Weights of a small GPT-style language model, trained from scratch on English Wikipedia.
Size: 15 layers, 5 heads of 128, MLP 2560 tanh GELU, 79.7M parameters.
Architecture: RMSNorm before each block, learned positions, tied embeddings.
Training: a variant of Adam for these matrices, 632M tokens, 9641 steps.
MLP neurons of a small language model. Each row is named by its layer, matrix (up: input weights) and neuron, and shows model dimensions 48-239. Each number is 500 + 40 x the weight over its row's rms, rounded and kept within 0 to 999. Numbers have three digits each.
Before each neuron's rows, "fires on" lists the tokens most often at its 100 highest values on Wikipedia text that the model never trained on.

fires on: "s", "st", "d", "t", "rd", "ct"
L2.up852:491444537541500448493508510472484471452472540490508493487471496547552497499483489520492520497552523424556567567520470520467500529500479494519545433466532520505512477432501523467427474505494509472534486497452541492468482545454448463552579550541487577443578514515480506537513557624521525584501600491545465409475528538508535477478562639533468557437556493483510540520451513465513505456465502497510514467510533525487494498501427501502526486500493526465402448502472516494492538512515513505419511546450501494447522534422486576452472468514483528469573545536548437498489492479477465538

fires on: " ", "1", "0", "der"
L2.up1678:486509569557581481504542460477480481436502488521554505488453487411488436593451511479558458507480561502454504526445507480532522478533499520552490555475586412463506463488515483519487574540492428462432468495489519450427444519504508473500501499514401497505501590499434564531551494459561512553479563464484452458465556512505454542544500484538429460483467524508480550452446506524551520512472457520488532468470479498503496467493556487459417431511552511501508473512541473526552511461519518506548547496497499553473546476536516529547535587430387537502502620409515567490473473480539532465

fires on: " and", "I", "s", "X", " War"
L2.up1193:476509575558555515516461531523486520501507496555592530570524491427533492507544549448541568510515494461482546449487442532498599485546442490543562518484530486482525525564441506596481495498542516489536530463491469488466495529561454459536411523478537574537531442526522527566533540484474507559506478490496512553470492466555502551555512487448541391554558510459512575477477481417506509489458596542494513428507494499495517432525555466522473483559483544507511485503561597469518490450568531464470558507556507526486572451494532445483532456461540579469496532547527541496496554449535448491

fires on: ",", " and", "s", " Stadium", ";"
L2.up1537:510483554531519504483469475512461465515510466450464537541474484497514548549474540537511474535496541556511539545487482558450496517563508438540500526473528470517498590511495495495563581481385511475430550432509486507542523485569531479511489492573484587427619461510495496467573444528522474550502573486496499486489506442518504559444475508448518469446527491385522543511521442453549513546519498562455553477481484462535567523481436451589517473502442530508510480451491455510445522581515509475546469515510535470450487406469522463563537479477479553493525573496514489551511537428601434472

fires on: "ch", "ov", " (", "or", "ter"
L2.up1380:588505488459448459584500506527547466489531511507579513496479521524555552505470551523519462521507485555528502584547495498488552460478437503536521561483518562478584467497483449416532488503520487420539519443479543588512570497544546466566483494503466505523519461507425579549523472511429440563434577468510495539491496527528518460527441559533552529552459518540486511535515498532456463507463496557437483518459550478536475530540562492523544442573480538457492528452528492518576476451498538540507490561472486476482595456507561451477504494462453521538537476450523453478508505465499362535

fires on: "\n", " ==", "==", " as", "a"
L2.up2192:468566589546571471465553531506471464525548545488549542494537516573488482540451531509495477417461492565509448543410540538503519486523462428486500560522578550523483468500464500488542498458516513482527480504587454459478462525478547566569486472495483480546464481534425504503496512463533482413495482478409550501517448531470546532443463460523518516463465564507494487433532429499439488571539558510555495459504549493533521471516479482486498504558498476381555533446511489568491532504505483445481510469518392467518421528530526463457506472499541566535484503531511442472443470514443527472

fires on: " not", "7", " very", "8", "ly", "3"
L2.up1748:497511500535552484447537523466535487464525440483454525493484482575464470535519535498544513518545461576470446462533402510509511476497507598572555515507504501467531459474495492458530490516454508486465513561569491546498479519546463477459516543490544542545524554454481497558488493511514453471453508487484526497479481514452500485531477493501474634489551439435492443479521545586490486500415483536404545475457533459467420442523513417473544473558541526539505518469415484512512436446567462554503446523468484416466512522451499504505512486521427466473563430455589444421531431518465458556

fires on: " |", " (", ")", "3"
L2.up2494:511483511540461503508462480467449423552488501546447523587498574504509502544493561444532557472555493517493530527426491511477560487466463505463541476476563499456578533550475489474503533472530446423470498500477450415437506432521510482535463510573461566482590472435476521532552486515573535461499583540498475569490547465474471487534594531479510491552517492557454513532568508521509546520468512444553494427493490437517460536543525492547465485507449485470486473531562517508522512510549480538476509485514471547468523490495539508503546474474544523511467575473513518494518430410494513501

fires on: " had", "-", " may", " were", " Country", " of"
L2.up1178:546529520513450539528439538500525467453469482457553513539519603464466456560539515460474532576471501490431508531527472514492511489484457551450576465533516442402486567439511476509499450438527490483536453584500528551503498481468493553496448475429520513470503521501487509537435520468465373449418579513498480540453589453526474421480546510522581434443486447479492573482529505498542495506510485504464510513510497486468483517455497519523469476555424554466468544544452525527473435476524511535477499462433555549462541482484597492500460485548435554509524464440497498499450532542508488432

fires on: "s", "S", " S", "el"
L2.up1261:590558546474507553460393463543515470579509534541471476505497452509495494478523471482455474538535513550540587508404469521485549516447470445454518473488512572508512468449488469456501430466452552521491563512467475436492530493479490546408580436451427498463543524498560456518496485487487454434576571522512461495555488425500490486504502576485519518485523484480493467476456521540515471485565559492571490493469519470522496454470463441555479469467429485561463555542549478496498514482512520535501462546499519533451547536487542498480444450456553566530446535490414535491478471529507462575

fires on: "'", "-", " high", " High"
L2.up1825:527517529478571444488472540496470504555460540488484505510521525404524473580460473483515466448594527504496486520471536565478509475596513555536548520485475533382484502520506474522553478492489486488503470503553426460525447523513559483450499450474483545397510534457511559535523446548520461454451479427528452531480570430561546542490492449489534432518480457517520458556556478537436506530510484502498452506473565488491505476505512534572376476475513512544474496463509469485506486494515452512525495491433434530492558576438503469477474469603536443536555476498505454517472536492541451482

fires on: "s", "z", "h"
L2.up2443:551540462471538505494450499508526528529454487500504525500550538514536535468478532445450466464499474534527497459443472533424541531496520552457564459555543490485466455451507474467546501483429538502628402519487413487532557528516443489444475493475523488536545490541472480466444497485538462453519537484512465492432513443490546534501535450541491503529504453504583557551548564447493506484462568488531508507436490496431518434522497421475508475531551493533520565508525464507551575459504523495478479546550580455456487544433529495549419462466425520517479519495404505486465467469502393558

fires on: "al", " f", " to", "ed", " ex"
L2.up2216:529495388490563492564440435493496478480472540540513515602448476452486530502505508499513469509535541493517495551499477527535451538482524491578498511506497481544460484467519514456455433498494492451529521518482572514514545488536494511424417529466525498540499512499469496525525476442438473496561516502489528584471501478476533439471477484474472532523567434533507415530566512571509478506449491521467510489524532474523470539479489434479551512513482535526443512467480578474548545477525498444389538551472509475473503599507510490531507535518493489476451511518555463471469535478416449486

fires on: " ", "9", "2", "5"
L2.up981:503465531513524486501401451472519464586509527577524490511546510494541520429517492536467546521527475548500494508567504555452500518390509516529465436477474515530507502434451504581492505452552520553479491449456452441451382548491476477476490507471561490571540547450517611518460550546465520494520518488491573507472498522465491462481507568449489476503476525504537483554531510484518481485490451530505596541425482489463433553501478448494463553552422588527462501495510511473529527525503504454464510541451535529440561443513498489418544572506509465505424586522542476482565568487476512522

fires on: " to", " with", " under", " of", " in"
L2.up871:445563494480541535509516494480569444547528480477493523473485552515422450515548534560502444509437518528526513559537526477469576487467456485501520583519479529505543472602457523435539467395441495470516472534510515492466433469464441429561525421484443504424500482470509584466517481513417458459447560453529477491502613559403603519443508511550464564429489538530459562557519468538469496558524553578494519487505530424419473451563451484519444502494566470450532459495494519536525493532511499532479504492502476492503530517566524491486497478486552498554584517480556508432485504499474468478

fires on: " |", " the", "5", " are", "6", "7"
L2.up736:522500480501544555421448551485462450512516484552536566578504552536520540537546483619500456475542526510526438513473471528534421489478504547522469513454548505431478532592458482504440519490496560505516531512505516426497539597512540501493440426536437519472517537480481468469562520481505456522496503565473483508487517435458554496471554510534569489458513508447474447495471480510502428528494499563481616463499460489466518567470377426457449472499548571515602452500529528462503562431519492448435529494493519515528499452519565517511512487544521527477513540385590491476477542499446476498

fires on: " Val", " Estonia", " Fin", " Red", " Colorado", "il"
L2.up2544:517558451460501477463457450475479508467502502521485512542466489446425436518523463519517517537474529463479525531433482476417510506533473462488495491482449456551527498526502474517451480479487550427563543511525482487467458517521494486513473573470505509497480524485546509508505545540508426472518441548578531551521536512522469489569541450511525530554435474535513460512515495550490448460520507553490519559483485450510482541433572428557479475500497523531462497464497507501512538497457557452484443409485466505529528488580490509467500564491478532480468501454479489521511494467544513457

fires on: ")", " (", "0", " ", ".", "6"
L2.up1048:449553538503476459523485531520522491444465509526504488484463505460489431525487503513580491470512543492495505573444451495471529437586507480549511570498564495521535474522464526500492467493444484457551472518482475467439495440492446480573477499535524540532432462513503517466561437540527454559554532499505429467530505516540531500521459568487429528524510532524447532451436490404562535576489508434493500455548483519491523457562497468552521496561534480526563460539501541549499485472545513439440506533462520516441515441471473496470446451453434539497552486506511525510497468525460493524

fires on: " in", " who", ",", ".", " Indian"
L2.up2221:494515538562509419473576482432503502491504527453571512591492442445459512443500518474543469525501518510477466527565473530512456567541434462532525490444559550513464465472455439529572468518531473479511488526525506554482449474475480576463535543528509488497521536454600545469428537477510456500501518552461539512430531534461505519499512489391499535483486503529538429507549446575549549515525457543464489507529527490563537478438477473397510471396510551524460566486494506514574515558464429457506487468492485508512502409521519494493509502516492542506466464516454427473525531475451504466

fires on: ",", "—", " artists", " listing"
L2.up606:449576469450616491479473412496455446537452496542602487521459477585538510474533458492481479555580515503504538528497550505458542465515537530521536502520433470519510492490490483540520491466530426456531583568540447493551489447505510449502457508527461443542480418457480502512434509439485537464531448422507412553532478487493482591514567464562439538485492545530518437516467553516494484548500527559476524509487513421465524483521501483511485491516502526525511515487492478503504468504506480514491593515524488539450493539517498511498452542550525508475572470493498477506499529494510419483

fires on: " on", " to", "-", " in", " for", " mph"
L2.up1478:495506513475510540503491478552506504548521459534555540477486514459435570547451482530522461541500436537531559537474498577513520504430441454580553542560553518403542488468529460624403539467509541501524462553476504394449485533518437413600522419530461557503540468494522549476508551557507502559447572536455470575482497529531577460558518523502530492520554483442483545450497523525546465635480454419494577548522502454416496507449520482477483497523548512509508496514486509469526504459505496511500505522520434527474511456586579513529469488536459480527464568546456489527430492481471479509

fires on: "s", "al"
L2.up1984:544518448466536461460481478546463490475535409506580519425496578526500424545454522521493518476532490445443538449571565517505559508557463511557535466469539489527470509521530560531521514447510499534534517508486484475477489488516445535526550503448484543475545536514512485515528595555527498493434480479469450433496558484500548557559501473540475509441553527493515479482481520440495407514515520552441490481347531491484539522435506433530493523549433518490522489460512574534497538488469444489435538529519507553469476498439457465466432494481528520462538510509489426471522484476492438524

fires on: " a", " an", "n", "al", "ul"
L2.up2311:550507520445525502470488477499497545502520474599521516510470505550607512523475485482570487448520534545499484472472567495540457472479476521495452485448507559561544486550483525495477512528488512449509448524566517522510504497546555576529571418486459639444434563548509526512452455486533438510480548519465500461550476525424514538451516492478418494502547515490538548370485501471422490492482443508468509436393497452494537499492405456516469537494536470469461472485486505523493537491476525548467488431479504496529530478515510488418511488459557566484490492477469529512522584527496509535

fires on: "'", "-", " de", "an", " the"
L2.up826:413527498548511504475502515468458469519483517476514501488567524578449525549396520437474525466520486436454486520507485492480498487560481521471486567528518520504513515602447506584580460518382580500569476481494463452512448492518524468501549495441527506460479497487445526479420567454469449469525462478494509544481487470493478530478504493464526476501569525420489486429581549526467471544583491507477493500436572521499532465486514475475463542519517501487515533497390473541480434473494489522577519454508483474495458588438483512441522441501511521584483483491537497493519614460520471469

fires on: " as", " (", "/"
L2.up2376:554539441531525425497513510545487465474518451510471461541521494507465531437462494529438473465533455508566489520615548564491514485451506416480583479439566537453541447553478501519445570522524515408503478512520522393463543524474526485505480499494482497520456543490534524491545531470541494512478525491522509526567514516545517498448516583520563541527558475436513478480574549509447512544479506530505481490496513488484448542534544512565521440463504542462534508571500502497503452443504541535571492551459458479519479475562499502528556550454541565560566516494491513491519440437455476398

fires on: " as", " not", " for", " better"
L2.up311:506544488441496456528499441521498494505523522502491540519536465522535464512493527476556467462560502490403528552469486556492434513424520516455428523449534523396414420488524501546457615507475542526515478538507441484523542521551585469474536472511552508518570486479501534532464537577509475582409476490516558511504490491534550545449524554484434526546478530530467505520451527501533514546447536584407500521441556512519470521527510488564473429592515488519615539493441472463529513525491487555465433542476436494461484505454496494498543523528542519553495544485494469548507496531440463512

fires on: " a", "4", " |", "6", " in", "5"
L2.up1208:459575445494582515545476489463490510506474461474489502548525577495536453566516458542558513607486532514549426522467511487498547492473494549565545504462486565472511486485479458519532509520475548495543443424491513430490542500566533485578483463542463498543487455466523515495478533462597427585446517521451471532554556552521517470452477434509481539463492502455518493489490489515552499528528520499466494454548455470464488515537524481466488508569487545554514451487565522541466552443459495525457521533578520497533480412525545504512501480538527509484523524505553501411481497503530493506

fires on: " of", "\n", " (", " ==="
L2.up1714:487484554523522422524462513457474430523543476556435499431503433587523523486469541495441484503535538498535441523477494605461492478538500431514422527466511547466459476513533450503525563494433527481513562439490490512481511541507534510462581420527508517467518531523489486575496541514482512586481482486476496464509462512440550576502500550514468502579493564509552569495553508407461490467497471502516514526474504495519494593481542501475535523530530580486524572487550491515520455488517548517443543493537497552506532509509514496453570456462530609476470540587538462473550436451532521473

fires on: " |", " Party", "s", " as", " the", " Team"
L2.up1451:548526492548483541560495517473467499539493447490431495520526452520540521453466495502422511474527467504549443526469517572422540497469477478458463540480553506476549490575358548481572589478465476476469483525492488515396494522473476521465540500443501499477549461469499524527532483441478446517558538561498508434496479437531522462490500508509477407502514594543476482550489526506496498446580522509500545486460455470431454451504548441436501484471506563514562543499474543539587532533504471481459501530483455529402520503515557455455485534505493494522443523479442467488549476442488517512

fires on: "ed", "ated", " served", " led"
L2.up2554:505536537535525513492494509543503471505529488535471552546543472551546428476503493463506476492519480566559469485408511425413476477542443571597569486521513524549487487501554534556483500550476481485525486449522480545477486485570479489579447509511481542473549550462547519542542549424532461526518522463562478591499514470396476453459483474483504485524452482456507500590515437570514524529505509477511575525463514470461532483416528488561511449541558493443443447478403540504567473447546525496468513538566498521467477511504456466442528463478534541516519493511552516426525513445424489522

fires on: ".", "ack"
L2.up2457:581546572409545483548532472466465463445621477489478514478429540515345501498454536580507414516571557526500489489439434469477525496567456545583545454480535493539560476522541453512512446497523489513468484410517544523549496478580507529493503539560470488533410519541531565527520525456472521490500455476466470488441528507468529481505470382447433495555485563483490607443571463467491506545524519459472484458487460512483515450479468504469466547504503505511551540520495520457548530433453505434520611511489476565492576526542516499522487508506414477504540521491487500510494467527529528536

fires on: ")", ":", "):", " in", " lost"
L2.up602:463536549487529503514460548526460511561454582460532553503411491480541580597455483455541453522527461512457491467479502594522523459440483468511514471480526506469537504501561492550489484469520483468553452539531490392458487486518481583490484499558440528515508551489560493457534476528519480572522526586550429465482496543560544546501561542500475440489530501507512428489532554530507456535534524482512436477599482482485454423509496505436443492476481470523542483476485520548471479466538496510465573459594585552450459496502460506510500471530499540510567523482536459482479539489510464506

fires on: "-", ".", "ed", "e", "'", "za"
L2.up1897:563509478543581500479491512465473471542489469549482489494502512516516496460427408458490503481541532507522516502521411486484514459507478567492523533496570542465541486522482525610495500519479530440477485514530497514471472544541485508521538456469501479474452490541475461518457486521462473505488531475491452563504529494496520515425535512538504508526510477505519444463537462528466533525556539491472521447392532529519534519562524506515458501576466499538486478486590476567501436445446526536522502527460531564493538540490498537522455543513516512574575431498505460439468524498477440547

fires on: " |", " that", " (", "0", ";"
L2.up23:434558410470526468548534442496439483491508486514508511540515517552478529490482493476531501491561514498483501469512471530496506483479498498561552549477561479431506531487509500491475512556518566447472471532493438460536487473548507561525502513555498521492485421530489499577440502554538518494487456508494559540464542497436468535474566447564397607537529434551545552529527544601473537480460539495451529548441487508503421544522533489492496469544491436459476472558518517477495532489430540517540513497539468504421503514471485481493524480533508541509426515491571540479462501494521502534

fires on: "er", "en", "ens", "limit", "ous"
L2.up1873:542533448485467502492515596414495473489490508515532518548485549469500511490528475551502489498529562508483458493504517473544560399527447435467537511579508519488561516553470522515492469470498567513539426523540512528504564544481548616564493494480540471453460478533497424531469495550527471554530474486571470438469451421373565491452493486524546503531557438449552499498540525528553460520525429484458464445452455464514515435512499440562526486490490534491498488500458515442480559447471464518460517509528514484465500510528546463504532510485516545460464527524484513479496496396483518496

fires on: ".", "/", "ra", " Sal"
L2.up31:521492511450514450492496504484511462543419518552509491589528503425439529500535608457578491586526501469511568539486538505562542480561470485491495562556538558478484398497538505526476506513466483510543478495450450507533528518544541536484526516470497510498496509537493466456520511515485503453511487422465470539540481441486565547455476493476463567497527437532553515519469544533547508536514469437457534436453507545477474536470445455510515487483594534468475433461417452495519544432473529524467471537497535516450539490533557471553505498497486510498481527524457554526474521478500444507

fires on: " as", "\n", " *"
L2.up2014:467510511583545524448470490607527484522532537471477529554445499513560524579428436506462508534540502466526487601529517566459574438423510421441491447456569538421558430524458519528564551481469482536474470497530463448484483524506586422537551466501447528423525576477555528476494562489560479528502542505587465477470546529529547503527571556490489486456541536494505460511569538481508475551511451486485534516535430474451500463484459482480502483449534485499478476498517434554539525565542513521502521458507495533542522471525525485562440520523499492548516493509580529475479452458545515458

fires on: " to", "6", "7", ",", ")", "5"
L2.up615:494506505527515443465513429546503505541512488532509548533474519559523547553488479501505479480501517588570410534470472527413524485467443472483497553501557476549473512564466556438447484499501568494558458521538486435494524475518504450447533529455508503594534491470511495542461502462619485488506480542523484501526506486495548508463494421484474478496489514491520490512485579543424511580541470522518517451464493481526443388483453469507517531537455553447541568476574569552470462441542523462475499451490521450487568486477555515495449497516465548539496502578576467487517551476392467566

fires on: " a", " an", " votes", "ines", " one", "class"
L2.up1029:487469466451494549574439495509522466568442405480571440566468518545451480491486462550541497551434449469460443519503504464509410465440457518495499480498532437528581525517475533476516514441501475457550452572481507509470527550536451483495474512547482561485532485481497508558463528468527488517489531509450470501517549427478454585463512511419488457577495468470549533410480498447486455525450458507510487509470513443449472457536477420506502507488513487399480479556509533566562501422536506453461463508496480574548452498487502493494497504461527503489519574403503538449498494427461453531

fires on: "\n", ".", " ==", "\"."
L2.up62:426522526533566520491491390554480417589547516480478499538490524527453485519471570563457526517492515491542460578492533579442520437491512452566532485512544433494552530538389503647492504447470508520605538485532485488493494538449538448553527471512502500493454557468485507485492467474509458471531531433488528460481497509523532504553545486461481498462583602433483491520559509429435479596523455564487541488499467445452535469474435499509510507535522508460547462466536476434453478556459512497499539536496385554500528479579479504547555468582514492584487501562464521522501526469488551477

fires on: "4", "6", " York", "7", "2", "9"
L2.up1837:450513542530455525455495469500381465476553547510549528465511464494472542565553543562477448522456540545425461563495471495473506504452524520469455481523504436560521553486479478501456553495546504496574523518471537523518537585463521542475477487596461510522555499479490474530518570500460518514468513539553426482482471450493559518456520497496444488468452484454463531452468522433517516466433435534558456424538453423508488514515456520539573469498449491552498508465474523506477499516583461479409498485470515517483431450432444471456478544496545589453536550446496518465574536485459521523

fires on: "2", "se", "8", ").", "bo"
L2.up2152:483551538538563560549523601471514477601559542444526504551521553506475508525441510514511595512529529457513449503462522532483566486485482520491517512504508462487521464496483481491515521489508515496475452463551475519551500508540522523391534457488455503496479526467544570531469497440455447580529526482377530523500442392510530538497565484509450476531491528532476479515523485481500458535530517455511508483461500527547425471561486497468502479443500543525405438501472482584483491468569530495474449564531512539427501486471502477484511489552515485522467493537496396442454529434531510499

fires on: " |", "ir", "ach", ".", ":"
L2.up1763:500495484517544504556502422486445496471517404490529487487477468538526504597513469513502424456530483479483482557514474484512483467585432507523470534467461593490577537487530510495524480454482555517614493525551522531522474448522557519527500527510440532447441506496516538466506476474461435494493471481575459545506492442513481598512460428470460494558506482502523470441513584612497475490439461532440511539547397534518501456477477537495490510466548452480560511552482529497498481532551570445513534475493553458475477514490466497522519442551515568555457489495433489437461491464576513496

fires on: "i", "2", "6", "0"
L2.up324:521514553500593542516504463532569479537496526502478529496488477487495491491500492562428560529498457502395480517519521474497530538499518550483530411497510503494599446482485431506585489486497511399563508503484445471503470519530502510449476461479525518503451403541450485521520520432459527498396426436534461460490475459474455558555492458481463545475422535512539511437479497496483517503497563443470480459526535477488471559497501442534429520494481584422526468511417533496550490465484533541538480474494460556518553552465468490484520570475490471546538505439585551520583467578503383554

fires on: "\n"
L2.up45:465491559500549492432471465471453438523527547469529538571401511482496515579477565496470471564478499565496498508471539599441535503469510497539492506526462538471517493546424502532467484486458487482560567462566509495508550534545533473539562466497486552495498456438458521473517491490462492518535537503523498477515474531517497517527499498465551448514514600479444531465545568436397433587460508528544546498546538472521484481499452472498533492513466572458481485477491477525491491526451527482464561528520397525491548460521471496480551431504558540550539506493544488425547559502481516488

fires on: "s", " areas", " others", " parties", " years"
L2.up513:519515486457542508458493533455520448580485486473514492547452531530494468449494591473505507575485503499535507552547536529477529393537526547508533478420494469512490495517474534497465536416501480483460526521464460448455483460555510574464545506509500484592476502492558495593535533486551501483428557549460446493479532533484520518548479487489521500454531542547473547469501581501445526508438483544412452494545375520476488526538529508565473479516515529512505471477479541469522497465490521525491572525594453598521515515500512480477441451507509486475443515474465503492471495453536476479

fires on: "s", "k", "w", "in", "ster"
L2.up2377:512510545479480483473415478506451427502473573484521525495505509465443453438477589480539437533520486442524521451438596503507476559555488427490554436553511516555518542497530471548505456432497551494512472507513485478494465537504466523542573502479458475472489471553507491523479528524506534481501517486451432447469451531531511511497545510511567488413502496533458536489543464496461455507641553478557480509487448550442486523504498443460514524455489492494548476548490512460543542441486517499545464542511539521538516511474461478491535508533484524486533529521446431511473541524412454478

fires on: "===", " Estonia", " Fin", " Red", " black", " Mol"
L2.up444:413513503524471448506496529501467491595510510436519465521482532532551505463487567515471507554468503581469584562511498441499482392487470457405523495540503519485425487483525475453516474425510504522550537518480503490508500504525541522517490545577464512508572519502485501552426527480580457531476470514525506473476526384402426465494543514499472493418533591488555457470516511504484529473514482482466536536481453460477454565454547453463484468508571532437447493432465544506518563486459509416536488448511534486527453539484431514439540555458474555468396511413432536530533527530460522443

fires on: "s", "-", "i", "er", "0"
L2.up2552:551467528543606463591571582481490474457453459566617503514469517542504483514488516452496538483518523495448478545502476442520479526554433509481558436556502557499559466477441461498552492535498583452450512506491508564522540524520444505516426497488521488435477494502507549480487455505440522501461493457520482495503493512473509529485441500516561513541501443468541518484565548543556493501453507505493540432439517505497541481452438501577519512487430510516538498431520559451472522478544535560489504505516557510431562493493534502560456480508464508472524500483465491471598538457471406604

fires on: "1", ")", "0", "8", "2", "3"
L2.up164:461473527497493463493474486529493498503490480421471521561439528479424594554467476497575463485522505551451450555539480504546486434481525571522495522441600562536443426483541485454536485538510492539526500505526538522491495517470508476454401522525487583543466484452464524529481498481508454469462486533541482535534522545542439514536541460536534508503523455464560460471503531527466503518452511529559479475499488449511517428510441505442437490512502552450465574437495423541512436351444521489500520427426536481483519521468442481543468475488444513516520462558533521455512540527468532480

fires on: " ", " |", "\n"
L2.up196:509489543552549489424511454509527404489587510536546552422486504478525413470480504527420440425525575543497442519470598544491507569541498450485466605511562522503478517527415465467534513538426498433567522461456491555473516551476496502500553450544471445572481457530492506516492550461451509504479489506494450509481524613530571588506570442505472519506482581564480467559529523537493441540541564589556489537492437419483545573472508464520466524514580567517556465489479551540561579464448517542397532578616454495508533483590549457444467528527475557485486459510463555450592542479487489450

fires on: "\n", " in", " on", "1", "ille"
L2.up1490:542500489491489475537443489498454526525555445453479501501459462519472526478535489561541484494448547400570536476506454520488544563447459443429516465519580570521601474506478464535486479507483542518599454436503506490491477476506467548525507490454515508524528500453501475455531545502537513550529548508458527510532498556501544560545506504452408450525541550556514539507519538509478440503523516524564435485498512458462585489477445452477511553479570615520531474505578445527445471484521467508562483531480504562558518530482536465595437504532476490492489532491475471512481505468530583531

fires on: "ed", "ated", "ation", "ate", "o", "ing"
L2.up707:480527465507589546551541507396469485431440530521500520472570436521503524458536532468567406557558534527429477518467541500474451499562495479510524575527586534496509483497514475522459467485540566501535510585511527486544431476483479477489500494480516548429490510542529513587510543513483513532521477449475544462481464522534499524492538488562409495551502531425512560411493530554454583453470619478486538471455601520441571448543443412497561516464528481482472538596449489511524496480511519478520540485518537553466455465490439492493574539505492507574498419502519470462545496480490441475

fires on: " is", "9", " ", " club", " has", " team"
L2.up1348:520503531454494511511417472468509467524476547596513522505474542447509450511534532472567463576475457510495505520407511498486505566484484500537510545503504480500488471413491545465536478525478542422564486477461539484502489539452525451559548530460486477478501497439459510474433487575508509448512530506514483432547422497531487475508448549471538511458551470453568566503539494486461477490554471537468504511491461509473564531432486503483447515535511540522460506471507470552470534509517493395470525477533448480458496504465518505449527471453475460488416449573539561512511454519462518515

fires on: ",", "d", "der", " well", "er", "7"
L2.up2428:575575510468505521496456429518515556466560463540520509445493551575544493545512497451470424494541527527547487626552462555492480493534497453467525468479559523500440495460461496452507507451504509462521412507474480524502452490464564561499475468520481494486499496473467540519368496535493470525518517530461511496525561456477512489457477528535473612464467484510511500486524535505504432477456502514459459455473470471514529448515457471516447533474426465512502552439592478515445503511552522472501494469494569544445491540484482484480480502513521546529516506538469557431498485442491459568

fires on: " He", " de", " Ja", " and", "De", ","
L2.up2070:455520513489497518484495445507486401532466522467437577572585537504552466457469543466462535558523499518524525463501553530448545523566500525489447516472526520555511476448470481577445591525477487533472498568474555521524479490451525499564533462489455493582507512526510464534458491565516510497446485502526550414496453451513515470507494495441488493443559515503500492532483460529543483461472425536412573464480487482489533515474516517522529478483514505391515462516455562475475480483566443529528533468455419460467480474417549475444490565514447511476444547541451469488526523485492535436

fires on: " to", "ed", "ated", " included", " addition"
L2.up2515:480510528479529491543551473504490499499487515502549492496550515522559513516516470492499421509539557544535441522507477487489438487482501548550445475479551552481484498540477520481507505515512433543486443556496489479481486499570514432470531468460525525499547551431490527528449580473429461559500466500494531498511442454457562537441548401492463517467455585525490470469500471509487541517511541569505496504433475509498472460460482475546475547533513541553541494542466511581519496502599534479440484544543528506488524421467461451520511498582510574490499460499511423448491554447475503448

fires on: " to", "ow"
L2.up42:505506507487551487449423461524500470520529537500495542556396535523507510529470442466571429482447478484508426547500516464507551513483485506503503611442470507577604491538497533514553525518531484458427539473482567549508489454508497492451490497495525530490515432427542526481482408514456518401618514428524486520475490496503439510503447494476449509520475533544498445533546529535454494516500461539508519463423395462466508494506479489489487468473472517533510528523499538520559549512491441510480509534491558518512527548471474480469529498573546438535498534430481456537498498518497531486

fires on: " of", " club", " in", " name", " Team"
L2.up1884:443498478465554470466442522479475434502500493489478520499488499578461523524438519474472528488526494490589559530498496514443449468434500488446518512443499473423546447521435598519518487499489535508562524444547485438537484548584477518592553474478528545508504415561492458562528576444486506494529540471538528469540540510487533462431546518547456519506557478500454562482563488563452480544557474526459462479506453463431441533487462512533408525468524441604493487559523523423433474477576519500471554456462478544474545576542501507532473470513541535509502562537505463503512517495534505470